Weights of a small transformer language model: 12 heads of 64.
MLP neurons of a small language model. Each row is named by its layer, matrix (up: input weights; down: output weights) and neuron, and shows model dimensions 352-479. Each number is 128 + 24 x the weight over its row's rms, rounded and kept within 0 to 255.
After each neuron's rows, "fires on" lists the tokens most often at its 100 highest values on Wikipedia text that the model never trained on. A number after a token or word is its count.

L6.up3019 [136 134 160  77 140 110 130 104 101 120 121 121 148 152 136 115  68 137 138 133 113 141 167  93 101 128 130 125 131 168 120  81 127  93 108 141 147  92 138 191 185 138 164 170 144  68 134 153  91  87 112 125 153 127 146 117 125 108 114 123 140 136 144 129  96 167 122 108 143 118 163 140 119 120 121 126 121 150 114 119 110 117 148 124 161 127 115 130 133 111 123 114 151 157 109 155  80 143 121 153 117 137 140 111 114 157 118 102 125 128 140 135 140 124 132  85 106 120 107 118 113 151  97 124 106  99 177 134]
L6.down3019 [ 96 130 108 110 127 134 156 131 126 140 130 151 156 146 146 113 124 127 100 129 151  82 110  81 167 144 160 131 123 120 106 162 116 157 151 140  82 148 131  98 170  97 156 107 143 154 151  98 119  98  97 152 104 165 115 127 121 152 153  92 141 128 106 146 124 139 136 131 150  88 118 107 140 124 128 122 130 108 155 144 118 101 148 103 145 118  96 146  95 116 148 124 143 140  85 149 136  89  91 117 133 124 119 120 100 144 105 126 114 110  79 127 116  71  96 137 154 156 129 104 165 125 117 134  98 100  94 106]
fires on: " of" 62, "-" 7, " to" 6, " is" 6, " was" 4, " by" 4

L6.up2004 [154 108 119 134 106 144  80 118 122 125  91 154 153 105 138 122 154 125 146 144 101 109 137 153 156 162 119 156 149 120 127 122 137 117 136 134 120 137 159 136 130 139 161 156  98 137 147 104 187 170  95 131 144 109 134 132 144 144  59 114 126 136 113 128 127 151 151 134 133 107 137 120 163 133 149  97 160  95  83 138 117 145 118 113 114 164 125 129  99 137 121 117 133 164  82  98 127 118 138 144 190 160 112 125 146 135  82 167 130 156 133 100  92 112 152 117  87 118 142 106 189 127 152  99 124 126 128 162]
L6.down2004 [155 111 130 112 102 139  87 130 133 160 118 125 101 166 147 159  98 126 144  86  86 108 105 129 117  99 126  91 108 113 132 130 114 164 143 155 135 132 125 130 146 106  92 150 153  95 111 138  97 117 135 115 151 122 125 132 146 108 140 124 105 137 144 164 108 117 174 120 112 104 171 151 152 146 148 132 104 130 166 135 110  89 119 130 173 164 167 134  64 106  99 153  94 118 147 124 163 128 155 174 167 110 176 138  91 157 123 141 131 178 118 142 109  98 127 141 137 105 154 147 107 141 107 135  88 193 165  85]
fires on: "–" 15, "2" 15, "-" 12, "0" 9, " Di" 8, " G" 8

L6.up79 [ 87 122 139 121 147 154 107 160 123 108 139 139 103 146 100 140 129 113 112 115 101 136 100 156 187 109 137 133  87 116 165 103 107 115 168 120  85 166 104 137 125 109 115 105  97 118 123 127 145 150 147 112 169 116 113 166  98 123 122 116 124 139 144 122 137 175 122 155 200 169  88 162 147  91 187 120 145 146  99 129  87  94 155 165 131 156  80 134 122 150  94 103 135 144 136 104 133  74 121 115  91 129 119 100 144 136 120 137 135 137  89 111  85 145 131 155  75 138  91 135 103 106 134 128 107 143 138 117]
L6.down79 [118 129 123 133  79 173 153 122 127 129 114  84 108 108 116 141  92 162 125 128 114 119 102 113 125 157 137 139 113 131 132 123  91 130  85 113 136 109 134  79 136  77 133 131 138 122 147 112 130 111 142 133 143 138  95 128 154 117 111 109 139 133  87 147 139 179 143 142 114 117 198 169 152 101 141 135 136 131 149 120 145 148 166  91 108 128 146 122 113  85 100 117 130 128 114 118 111  67 157 128 157 139 183 129 116 110 135 115 116 137 152 131 162 137 132 127 121 107 152 134 146 155 120 150 102 110 141 116]
fires on: " a" 37, " p" 6, "a" 5, "aged" 4

L6.up1110 [148 112 157 103 105 106 137 103 111 142 142 128  97 113 115 104  95 164 157 125  91 157 156 100 117 154 133  84 142 118 137 125 146 107 124 200 191 129 172 140  94 123 134 155 132 144 145 146 106 160 102 167 111 137 108 130 132 170 148 164 115 165 107 128  92 119 167 112  97 147 104  89 112 164 121 112 115 140 127 132 121 133 115  94 183 103 143  91 110 157  87 157 155 142 115 136  86 130 108 145 146 125 107  91 180 147  72 152 114 109 138 147 133 138 108 157  54 157 149 123 124 114 142 120 147  84 188 105]
L6.down1110 [140 165 111 122 109 101  98 126 114  97 137 109 111 129 127  88 152 141 114 156 143 120 115 132 110 113 123 163 107 112 170 115 137 156 112 118 171 161 114 125  87 139 106 173 134 111 160 120 123 111  82 142 120 137 130 110 144 131 148  92 123  84 123 157 134 129 149 164 128 153 108 125 110 164 128  80 119  93 135 153 148 128 104 131 122  97 146 163 121 151  94  95 109 136 126 131 168 119 121 134 112 109 116 162 110 106 151 155 138 155 128 124  89 103 159 127 132 117 111 119 115 128  98 102 123  93 126 123]
fires on: " " 35, " to" 17, " not" 4

L6.up2057 [129 179 161 139 134 168 106 106 138 141 100 131 125 108 151  99 133 140 173 162 152 153 118 145 131 140 133 121 147 130 130 108 119 105 162 135 197 122 114 131 117 148 113 105  89 179 148 156 120  89 110 123 111 140 108 184 106 160 129 145 108 122 118 143 118  86 130 172 137 113 111 124 137 132 148 177  92 125 149 127 145 169 135 138 119 104 107 154 114 103 124 136 116 148 144  95 119 112 143 123 137  98 178 146 182 156 110 132 140 128 158 124 145 184 131 154 158 100 163 126 110 169 109 118  96 129 117 120]
L6.down2057 [114 110 122 128 168 190 136 150 115  81 120 148 149 124 117 160 117 108 117 129  94 121 153 169 120 152 119 118 130 128 152 119 193 129 150  78 125 150 166  84 139 149 168  78 113 114 104 164 157 123 142 129 132 129 152  98 132 130 139 113 123 149 137 124 106 129 142 149 169  99 146 127 124 103 146 126 150 117 143 138 111 120 134 137 156 104 136 121 135 104 158  98 148 114 141 116 136 160 128 134 174 124 105 142 106 101  89 118 188 111  95 139 145 126 102  95 153 125 170 144 109 116 139 104  99 135  77 120]
fires on: " of" 23, " and" 15, "," 14, " or" 8, " different" 6

L6.up518 [170 126  77 151 144 122  63 140 146 124 155 126 121 115 136 149 107 109 118 114 137 123 105 111 149  88  73 164 140 102 149  92  98 137 124 121 139  97 108 148 106 135 109 127 148 137 153 115 132 156 144 129 166 140 118 168 123 135 128 113 115 174 139  91  52 114 134 107 109 112  60 174 170 106 100 135 163 133 164  84 131 117 139 149  88 169 126 131 125 134 151 117 129  78 154 122 121 112 144 121 152 143 129 113 149 123  97 116 154 186  92 144 112 116 150 155 131 121 152 117  99 143 100 143 119 117 149 148]
L6.down518 [135 110 111 100 147 122  82 168 102 110 149 132 137 125  98 112 144 139 103 141 162 109 160 146 139 135 133 142 141  85 119 122 149  97 104 122 114 192 138  81 128 138 155 120 125 120 157 113 137 111 114 137  90 125  78  99 139 189 164 134 175 149 175 140 150 117 102 148 130 119 117 141 123 170 106 110 110 112 140 161 135 172 132 103 130 137 157 127 170  99 103 105  76 126 136 157 131 147 104 169  78 113 148 142 145 149 126 177 134  75 146 121 124 168 125 124 137 141  89 109 129 109 141 142 147 120 176 113]
fires on: "-" 53, "'" 7, "s" 4

L6.up1976 [ 83 105 101 147 124 130 131  95 121 130 138 122 128 136 131 113  99 145 131 129 185 124 126 131 116 100 121 154 147  69 102 118 132 136 108 182 119 107  88 166 118 146 121 156 125 173 111 121 102 139 122 143  98 141 173 116  77 157 111 106 169 118 116 158 112  88 153 140 136 122 164 126 134  92 123 114 104 107 147 115 141 142 171 141 136 114 111  69 173  80 138 143 124  82 169 119 111 120 136 151 146 118 110 104 115 108 137 143 105 111 170 111 142 137 146 152 163 130 118 116 144 138 137 136 110 134 133  89]
L6.down1976 [117 133 114 111 124 107 127 159 125 144 130 147 141 126  74 142 138 138 138 104  85 187 130 134 110 115 119 160 155 167 124 114 151 138 125 143 129 159 127 144 153 199 116 143 189 118 147  82 144 104 169 116 106 122 136 172 127  99 128 101 129 119 148  78 113 156 175 149 111 145  94 104  98 157 108 149 105 136 140 131 139 145  83 114 106 150 140 130 131 119 119 107 145 126 127 131 158 118 135 154 102 117 144 132 130 102 125  96 157 136 128 132 109 127 144 122 130  89 102 115 131 130 106 128 129 121 150  88]
fires on: " and" 67, " (" 7, "," 4, " or" 4

L6.up634 [127 136 106  99 161 128 138 155 118 141 176  73 112 111 126 110 131 101 168 137  98 154 140 122 174 131 111 119 121 178 148 108 144 104 111 136 124 108 117 142 120 119 144 168 122 150 108  92 159 147 117 123 141 145 134 162 147 124 142 116 137 150 124 138 141 173 141 108 153 137  93 120 128 134 111 127 143 138 141  91  98 161 161 123 147 131 152 131 151 113 119  87 123  85 140 159 103  78 171 120 143 130  96 154 133 153 120  88 162 188 115 114 140 118 109  77 125 120 113  96 106 143 115  99 111 132 151  92]
L6.down634 [149 136 123 185 126 135 112 110 132 101 125 135 101 144 157 137 147 142  93 120 126 100 113 124 113 156 143  81 109 136 127 142 144 152 104 122 142 153  76 100 130 133 111 127 136 124 103 169 118 113 105 109 124 116 134 126 161 113  62 103 132 100 135 161 144 151 107 145 117 125  89 120 178 124 115 157 147 144 130 165 120 113 167 123 174 150 104  61 121 163 118 124 156 120 141 104 140 138 134 149 124 115 146 144 139 137 163 116 151 154 136 170 108 188 130 150 145 119 143 159 131 141 120 114 116 106 143 176]
fires on: " a" 16, " A" 15, "a" 8, ";" 8, " O" 7

L6.up720 [ 75 108 120 119 153 153 162 146  78 144 157 119 176 158 173 164 104 124 128 115 152  49 132 159  80 157 118 105 129 115 116 147 146  93 113 135 161 134 115 202 102  94 119 131 159 147 123 133 111 112 105  75 116 112 128 106 110 116 161 112 119 168 123 127 142 132 151 117 105 112 111 188 141 154 162 101 152 104 177 144 133 125 118 157 120 161 148 131 142 125 145 144 143 122 123 101 138 120  98 115 139 132 147 131 144 134 164 155 111 122 149 132 158 114 157  87 153 143 175 137 110 146 107 107 149 113 132 134]
L6.down720 [137 149 128 115  99 140 123 114 162 113 111 137 144 102 111  93 128 161 138 138 118 130 146 118 115 148 150 119 138 138 101 148 135  94  67 148  93 148 151 125  74 124  97 125 153 132 124 166 119 135 115 135 140  77 111 127 150 113 161 112 156 175 175 130 128 132 146 110 111 112 139 114 118 124 102 113 112 117 133 143 140 155 136 148 102 107 141 114 176 126 133 141 133 161 151 151 156 113 120 141 129 129 129 147  87 126 134 113  64 164 135 175 132  93 122 154 165  98 112 121  98 128 169 104 148 107 142 164]
fires on: " and" 36, "-" 9, " over" 8, "," 6, " int" 5, " or" 5

L6.up1117 [117  99  89 108 112 146 143 108 128 125 159 104 116 145 122 169 100 117 120 122 109  82 128 107 185  91 113 121 127 127 119  98 104 169 122 115  99 111 138 127 133  78 160 131 117 123 154 147 142 136 109 109 127 146 161 129 123 164 139 159  90 157 146 121 141 176 136 127  85 188 111 109 127 123 112 110 137  98 168 134  99  95 143 167  98 146 130  99 132 148  93 146 141 145 159 143 144 121 132 172 124 139 119 119 142 142 171 145 139  90 141 131 118 109 121 137 164 123 155 134 124 152 158 107 123 130 121 125]
L6.down1117 [149 116 109 113 102 147 166 148 155 168 115 116 147 132 119 138 145 108  87 121  95 102 146 118 122 178 138 142 136 109 149 124 120 106 159  89 133 161 132 134 151  94 111  96 139 121 146  66 147 191 162 154 157 121 130 148 123 159 131 170 139 139 181 141 131 141 120  62 168 108 163 156 110 148 171 112 131 101 103 115 184 138 126  64 119 146 121 135  79 127 138 146 123 167 130 140 119 157 139 142 133  97 118 122 152 101 150 153 113 125 182  93 109 151 156  91 145 152 114 174 130  98 138 108 150  97 111  92]
fires on: " of" 30, "0" 11, "-" 7, " for" 6, " in" 4, "'" 4

L6.up615 [ 63 135 152  89  98 143 142 127 132  70 118  99 155 127 114 103 105 130 135 126 115 132 110 134 154 116 114 145 107 124 176 129 193 120 110 137 158 119 108 108 170  91 136 124 123 127 120 122 131 136 139 155 146 158 138 111 153 114 121  85 123 148  98 122 121 121 139 132 127 135 114 120 113 115 141 154 103  91 111 100 123 124 126 140 131 153 115  83 172 198 150 148 132 123 146  99 123 116  96 105  77 118  84 122 166 134  82 133 121 108 163 133 115 116 109  88 126 155 143 133 173 157 157  74 128 115 118  93]
L6.down615 [114 116 171  94 114 149  86 170 119 141 115 125 162  81 156 177 117 109 161 103 132 110 104 106 114 132 109 125  83 164 136 116 131 159 146  97 143  83 112 132 154 117 134 118 122 134  95  80 131 115 112 132 149 146  87 163 145 158 147 110  96 139 128 118 130 107 151 109 104 144 105 128 130 116 112  98 155 155 151 155  98 135 103 185 107 137 126 116 115 146 115 124 128 156 107 129 153 137 112 121 114 147 148 127 122 123 153 177 126 125 126 114 156 170 156 112 164 142  86 131 140 111 141 127 146 127 145 146]
fires on: "1" 17, " to" 16, "9" 15, " for" 11, " the" 7, " United" 6

L6.up1169 [120 134  81 127 110 130 122 150 110 128  71 131 106 183 107 143 126 108 187 103 126 142 169 164 110 110 115 144 107 131 163 173 151 113 108  92 111 113 163 148 164 139 151 121 129 109 146 143 105 123 120 130  89 108 161  92 140 116 168 102 128 117 130 126 137 136 148 126 133 145  84 125  90 131 112 114 155 163 136 104 107 119 128 134 159 109 101 153 115 161 108 102 169 114 128 125 138 138 125 116 151  74 120 132 127 141 188 123 120 104 131  71 135 109 127 130  83 111 138  79 138 123 141 169 115 124 123 157]
L6.down1169 [166 177 137 140  94 132 123 156 125 109 135 158 165 145 144 107 116 133 135 151 130 144 129 129 134 142 126 137 147 130 218 156 168 129 151 105 140 110  99 148  99 128 173 123 156 127 121 106 145 129 128 128 122 137 112 133 156 140 133 130  98 110 141 152 134 114 107 166 145 100 165 127 155 114 126 123 162 130 157 146 132 139 126 138 163 109 119 139 136 113 131 133 118 155 120 131 124 125 154 145 160 128  92 162 115  91 124 128 102 162 143 121 144 113 117 156 135 129 138 107 114 140 166 137 107 130 137 118]
fires on: "," 44, " not" 5, " (" 4, " were" 4

L6.up2028 [ 91 137 126 168 126 150  96 115  90 135 123 107 162 114  90 145 100 121 116 157 151  89 110  95 143  96 131 136 146 134 100 104  59 171 126 103 101 109 163 114 102 125 138 117  73 101 158 125 150 137 139 126 168  92 109 105 129 103 121 139 153 172 160 130 159 131 133 129 109 107 146 112 138 133 116 168 108 132 124 133 111 167  96 159  99 110  70 118 127 147 114 131 143 116 125 111  99 116 152  92 131 178  94 193  98 124 158 103  93 134 112 147 112 114 149 116 138 126 153 132 137  88 129 121 112 153 126 167]
L6.down2028 [170 178  93 135 140 128 168 134 108 129 130 137  99 174 125 113 127 142 102 132  94 143 103 163 169  82 107 123 118  91 112  78 136 112 119 134 152 129 148 120 149 141  55  99 113 132 113 109 124 139 115 139 152 128 132 137  94 138 148 119 119 136 126 120  98 125 179 109 127 126 140 148 134 137 161 148 127 138 125 140 123 123  88  89  99 122 152 149 134 134 128 141 122 118 118 105 138 150 122 121 132  90 166 131 169 137 125 128 165  97 151 149 111 125 139  77  78 119  98  85 125 127 169 107 115 132 128  93]
fires on: "," 21, "." 18, "-" 13, "–" 5, " year" 4

L6.up520 [128 112 137 172 124 112  96 145 120 118 133 115  92 124 129 134  83 122 134 102 137  86 149 131 120 108 128 180 133 131 116 122 129 105 107 139 139 138 130 136 148 141 103 141 156 118 124 116 125 151  96 133 118 107  81 125 116  83 124 128 150 147 165 166 138 122 173 136 101 124 112  82 145 136  80 144 135 130 115 136 111 143 164 130 103 140  99 141 115 116  92 116 130 144 162 173 122 147 162  94 125 146 155 121 142 148 104 156 105  87 132 123 142 113 107 164 100 147 127 160 113 120 136 141 123 122 115 135]
L6.down520 [105 175  98 136 142 141 161 145 145 137 122 117 148 120 145 175 121 113 132 151 115 159 120 101 134 100 131 141 103 161 115 127 140 103 164  74 130 124 140  99 149 147 125 118 125 123  67 115 119 114 118 153 124 119 114  75 122 117 141 116 119 117 139 101 120 117 145 151 166 125  95 107 147 117 110 155 111 140 144 121 116 122 146 121 172 111 121 118 140 111 123 101  95 121 132  98 160 120  80 172 163 127 152  97 105 105 145 125 127 151  88 116 124 137 121 145 100 125 117 154 120 108 110 115 135 134 116 141]
fires on: "." 28, "," 21, " and" 9

L6.up154 [ 76  86 132 128 133  95  93 142  96  82 120 101 122 122 116 175 146 146 147 135 118 124 138 139 136 151 124  99  92  90 123 154 170 162 186 118 140 113  89 145 154 140 131 122 119 116 117 119 118 112 170 137 117 185  78 151 135 113 133 131 110  89 141  97  87 137 160 154 171 143  88 148 138 121 151 161 111 113 155 130 102 108 169 131 121 106 126 111 119 120 153 167 148 109 128  60  96 156 150 129 120 138 137  72 120  97 113 142 113 140 136  99 136 175  77 154 168 126 143 180 117 142 129 122 137 115 145 148]
L6.down154 [181 139 160 131 150 139 113 141 126 118 107  98 162 148 107 126 144 147 148 172 101 112 127 162  79 118 138 103 149 127 125 120 114  86 109 128 150 153 118 122 126 161 118  76 120 133  93 105  76 148 152 112  94 179 157 146 143 127  94 133 180 117 101 182 148 147 165 130 169 167 132 122 140 155 118 107 154  92 133 149  63 143 144 151 104 126 122 123 149 105 177 115 105 134  99 123 132 140 126 139 143 112 161 136 126 130  67 139 138 169 136 115 154 150 173 131 110 158 131 118 132  96 118  73 105 135 153 161]
fires on: " and" 33, " was" 19, " not" 6, " of" 6, " with" 5, " then" 4

L6.up1386 [ 92 173 126 128 114 108 161  99 135 103 147 122 162 147 154 161 152 123 129 146 118  80 111 149 169 115 136 164 141 156 105 156 103 150  94 109 111 133  84 168 182 117 106 114 143  97  65 151 166 139 136 137 130 104 130 145 179 141 112 123 168 102 111 141  98  78 145 109  99 122 138 139 162 173 138 109 172 145 128 166 129 123  82 164 128 152 126 140 163 161 103 103  98 147 132 165 150 119 157 133 117 129 157 120 103 158  49 110 146 121 128 160 101 110  90 140 124  80 141 117 129 118 112  90  96 135 126 145]
L6.down1386 [151 116 103 141 102 144 131 163 148 163 128 115 140 117  98 116 121 118  81 100  98  99 119 148 109 177 150 169 164 112 161 130 110 130 144 171 154 133 169 151 105  92 124 165 136 126 166  61 149 120 106 159 135  95 115 108 133 105 138 126 130 134 166 124 156 178 192 128 138 141 143 127  94 160 128 126 148 168 158  95 152 178 120  90 162 134 115 128  95 148 132 137 116 113 115 142 151  83 117 141 163 120 162 102 185 146 155 115  86 126  66 128 158 120 139 122 131 108 140 144 106 148 184 134 115 130 114 143]
fires on: "." 54, " by" 15, " to" 8, " from" 8

L6.up1195 [107 119 162 106 173 141 137 154 145 147 140 114 125 131 120 144  89 120  74  98 126  96 149 110 120 102 125 148 136 136 123 152 127 110 135 155 158 154 114 105 157 101 117 137 153 129 175 168 111 129  87 133 117 137 128 112 139  87  71 139 148 118 157 120  87 100 120  76 124 129 130 102 109 139 149 154 124 118  99 129 117 138 155 130 131 120 101 118 137  98 135 126 124 133  99 128 140  81 116 120 133 130 150 139 166 111 110 180 124 101  94 135 140 124 120 110 111 175 179 178 149 125 157 119 114  71 150 125]
L6.down1195 [145 141 170 142 118 113 144 150  92  75 124 100 108 112 159 152 137 114 145 110 117  96 151 173 139 147 121  99 106 119 106 156 133 115 140 120 130 175  73  98 158 182  86 130 133  90  95  79 125 163 140 131 134 110 156 133 106 123 154 133 128 156 133 146 154 119 160 116 103 143 175 180 115 123 117 132 135 126 131  90 143 139 118 132 123 142 121 122 116 146 179 138 126 100 119 117 102 153 130 139 107 157 161 136 109 139 146 140 122 147 142 144 113 110 123 128  62 114 117 104  86 124  97 183  92 153  97 131]
fires on: " |" 29, "-" 10, ":" 8, " " 5, " children" 4

L6.up933 [145  94 107 131 160 109 121 103 113 133  81 103 101 156 120 165  71 100 128 140 155  87 103 141 120 126 106 129 124 133 127 116 132 157 107 126 138 129 109 129 110 154 128 141 156 121  72 132 142 122  98 130 144 113  95 182 125 147  81 190 146 112 154 118 109 106 143 131  91 129 125 109 115 141 128 138 128 144 135 122 105 106 100 128 185 153 118 137 111 139 171 121 167 124 136 127 149 114 130 126 167 117 116 137 167 148  87 131 101 129 113 136 167 107  88 141 170 138 147 124 144 185 109 117 141 194 129 123]
L6.down933 [105 110 162 120  97 162 168 134  76 167 180 141 120 108 138 131 139 154 113 124  95  75 106 114 144 120 123 159  78 130 139 104 112 180 134 137  72 129 118 156  98 148 106 144 125 104 112 141 118 128 136 147 108 117 119 109 120 113 171 108  99 136 141 127 144 141 134 167 154 152 117 149  97 127 120 123 137 141  99 147 106 153 133 147 110 125 107 142 134 158 124  74 146 145 129 178 172 162 141 102 110  98 112 141 158 153 155 112 115 160 139 111 127 116 145 185 136 135 146 151 101 103  67 132 102 133 166 124]
fires on: " by" 28, "%" 16, " to" 10, " By" 4, " |" 4

L6.up779 [119 186 138 133 123 170  98  93 118 129  61  99 129 111 133 109 112 134 164 155  83  92 125 140 122 120 136 104 121 153 123 116  88  96  84 139 119 113 123 129 154  94 151 138 151 124 142 130  99 163 108 156 124  98 141 146 145 137 181 178 117 132 150 133 159 104 130 128 124 106 123 147  77 134  98 122 132 144 106 116 185 125 127 128 172 136 137 128 149 118 134 150 137 159 186  97 105 115 113 118 103  92 149 127 158 100 130 146 117 100 147 131 128  84  83 124 130 143 144 143 144 117 157 106 144 106  79 103]
L6.down779 [135  89 163 150  93 101 118  99 157 136 152 146 135 115 100 126 113  80 174 101 131  93 106 148  72 111 131 136 120  93 175 148 135 166 136 131 119 112 112 102 164 120 102  95 121  86 105 124 121  93 171 162 123 141 110 156 128 134  96 145  98 140  86 128 100 141 116 148 147 135 144 125 169 146 124 127 104 133 128 125 163 111  98 136  82 130 121 171 118 150 131 108 114 131 112 152 116 105 147 137  90 121 157 106 122 168 175 137 157 115 141 135 122 130 143 105 141 118 123 152 149 184 153 141 120 113 128 135]
fires on: "9" 19, "1" 17, " (" 9, " " 9, " the" 7, "'" 5

L6.up2208 [144 103  86 116  90 158 125 159 135 117  97 137 144 157 151 132 159 140 145 122  90 148 173 152 121 103 125 111  67 131  98  81 124 120 155  69 164  79 131  89  82  95  98 144 119 104 168 115 145  44 167 128  85 103 100 139 185 143 152 101 130 174 119  72 107 124 143 154 164 173 147 132 166 176 130 154 124  83 143 147  89 117 170 162 108 161  97 141 124 123 166 166 142 115 170 113 114 151 131 138 155 147 154 132 135 131  94 130 134 118 127 147  91 161  96 110 135 119 173 134 104 108 132 108 105 113 170 142]
L6.down2208 [125 144 152 199 140 124 126 119  82 133 130 180 112 168 148 110 123 163 117 110  90 114  95 140 124 107 121 110 160 146 111 127 172 123 141 141 116 186 130 126  90 125 156 112  89 146 141 181  88  93 127  79 101 107 142 114 133  86 121 146 139  88 111 163 145 126  98 118 134 131 127 167 115 123 158 121 178 157 102 100 155 146 155 107  96  75 120 147 143 122 112 132 133 113 139 128 117 184 106 106 122 122 125 159 145 106 164 114 106 132 136 110 151 132 145 134 126 111 102 116  78 139 117 120 130  67 134 111]
fires on: "," 29, " of" 25, " Bengal" 4, " Suburban" 4, "N" 4

L6.up1780 [149 133 110 123 114 123 137 142 104 138 151 165 139 105 148 126 116 117  94  97 149 121 107 150 163 167 103 106 132 102 120 147 132 132 123 157 153 145 133 141 163 101 141 101 159 157 131 139 140 115 134  91 147 121 145 103 116 144 123 118 141 130 109 112 155 142 116 135 149  89 103  94  92 147 112 138 134 138 124 139 140  82 108  99 141  93 155 182 105 123 123  86 121 171 102 100 148 160 128 169 130 179  76 127 109 133 105 128 120 112 148 179 140 137 100 146 119 129 126 164 171 124 177  80  63 107 110 152]
L6.down1780 [130 109 118 126 117 139 120 133  99 145 165 158 137 127 132  92 138 147 133  87 136 109 121 143 111 117 139 124 144 148 106 136 144 132 143 112 126 109 140 147 131 135 172  99 144 118 153 135 121 119 119 129 107  97 139 162  92 113  66  89 153 135 107 102  83 151 182 125 149 127 111 151 117 190  68 134 162  87 127 190 131 107 165 147 125 135 110 110 119 118 104 129 145 136 112 128 136 113 155 137 140 156 114 120 168 173 125 139 129 137 190 126 109 123 134 150 163 147 156 134 113 124 116 144 121 144 133 143]
fires on: "7" 15, "6" 11, "3" 10, "5" 9, "4" 8, "1" 7

L6.up1397 [120  90 113  93 113 139 104 153 138 142  78 143 167 153  96  93 113 131  71 129 119 129 175  88 114 116  70 128 127 122 101 125 124 126 141 147 101 109 148 143 119 120 163 111 161 153 141 109 118 120 142 120 138 104 140 115 127  94 112 112 114 135 114 127  81 152 129 119 125 107  80 121 114  81  94 101 164  84 136  85 123 139 142  85 134 126 155 146 112 121  62 134 124 131 120 139 147 102 119 150 124 172 145 122 229 108 115 116 112 131 123 156 109 121 120 163 127 117 134 159 134 146 148  94 107 103 114 108]
L6.down1397 [195 140 133 123 122 150 108 103 163 127 125 114 107  99 119 142 177 126 144 108 131 105 117 130 157  87 138 142 139 140 124  90 165 109 127 120 129 143 137 111 120 152 130 123 127 105 125  98 114 169 112 117 160 135 109 137 162 146 137 161 138 116 135 131 154 126 152 159 137 115 191 115 131 142 155 105 185  98 135 134 124 159 133 155 113 178 119 138 122 126 154 129 155 113 114 145 142 153  92 126 160  93  97 139 118 148 171 147 117 154 109 117 125 121 151  78 153 165 129 132 153 118 112 141 169 169  78  96]
fires on: "-" 47, "6" 7, "z" 4

L6.up3013 [152 115 125 144 149 152 107 121  96 133 100 117 134 194 126 168  76 136 121 149 116 110 152  90 172  85 119 142  99 133  87 155  84 175 150 123 121 138 149 154 156 146 105 126 133 125 149 151 117 151 128 131 143 122 131 107 126 112 116 124 126 102 153 105 146  87 143 121 115 110 127 124 114 121 165 135 134 182 145 141 106 139 162 108 123 127 142 111  75 100 130 152 137 122  95 134 122 121 139 151 129 114 118  93 108 183 161  88 105  90 111 152 108 118 114 159 120 106 107 138 129 141 111 117 157 111 132 121]
L6.down3013 [125 118 143 116 182 138 146 160 170  73 146 165 147 135 155  93 153 141 101 121 142 145 130 110 121 169 144 109  91  94 147  95 130 136 119 141 102 139 180 126 143 134 143 145 128 116 132 132 141  95 122 108 150 128 127 129 122 146 110 110 121 110 107 169 121 113 135 114 122 128 187 113 116 143 124 142 167  77 153 101 158 158 110 130 155 154  87 113 103 142 147 139 156 121 178  93  84  91 101 138  94 152 113 117  91 168 135 144 130 145 126 158 137 152 120 102 153 126 123 123 107 103 142 136 124 157 147 149]
fires on: "," 22, " (" 16, " and" 14, "-" 7, "st" 4

L6.up1178 [102 119 110 115 109  84 113 109 124 113 200 119 110 151 125 148 126 144 157 137 125  68 109 127 122 109 125 114 178 120  87 149  83 103 122  82 140 161 108 146 142 149  90 149 123  85 152 109 112 158 117 146 144 135 147 137 108 151 129 172 140 111 132 120 109 126 129 112 166 124 120 162  59 100 176 166 151 110 147 131 133 162 143  93 158 143 135 101 164 108 135 122 151 147  85 121 140 122 110 143  85 118  85 142 132 123 144 110 109 110 123 127 137 111 131 135 153 102 159 144 133 188 111 129 139 129 124  97]
L6.down1178 [ 84 104 113 132 144 136 140 106 129 108 157 104 174 115 116 130 124 124 113 156 157 131 129 122 151  96 152 121 156 122 107 103 129 161 108 116 126 125  83 147 147  91 159 121 133 166 131 103 109 156 112  99 154 150 141  96 121 139 139 130 120 153 124 125 178 121 100 118 116 150 136  99 136 129 105 138 113 159 144 102 105 165 166 164 115 128 167 173 107 147 160 160 151 100 150 115 146  98 117 145 137 142 113 151 160 108  83 136 106 150 142 137 132 143 149 139 101 164  96 135 111 110 112 182 124 135 115 147]
fires on: "M" 18, "t" 10, "f" 9, " p" 8, "p" 7, "J" 4

L6.up2325 [162 118 126 120 171 124 108 129  57 148 132 115 120 169 122 124 139 135 128 175 166 117 162 146 125 115  86 141 130 148 121 121 125 132 150 148 109 163 111 128 114 127 151 151 109 163 104 128 129 144  94 124 116 173  85 100 139  90 158  97 115 170 127 130 159 133 143  81 194 128 159 129 121 133 159 129  94 162 137  99 153  97 130 162 101 129 140  81 127  96 126 121 106 136 132 147 124 136 153  98 154 132 159 141 112 133 130 133 110 153 118 143 134 146  94 122 107  87 111 127 135 127  95 152 145 142 110 151]
L6.down2325 [142 153 121 151 137 151 139 154 124 128 133 116 175 110 118 114  94  95 181 130 112 149 152 127 132 152 158 122 149 134 172  91 130  74 131 159 137 138 125 193 102 143 129 117 109 139 174 160 140 136 119 112 126 136 121 147 171 127  94 138 126 139 124 145 129 110 120 118 117 139  85  93  89 146  94 113 122 109 125 119 164 176 110 121 111 145 106 109  70 121 128 129 176 106 117 164 163 132 113  96 124 118  84 113 126 137 109 137 167 139 106 101 114 127 128 147 150  91 144  98 110 125  94 118 141 141 179 135]
fires on: "-" 24, "–" 18, " and" 7, " Program" 5, " or" 5, " match" 4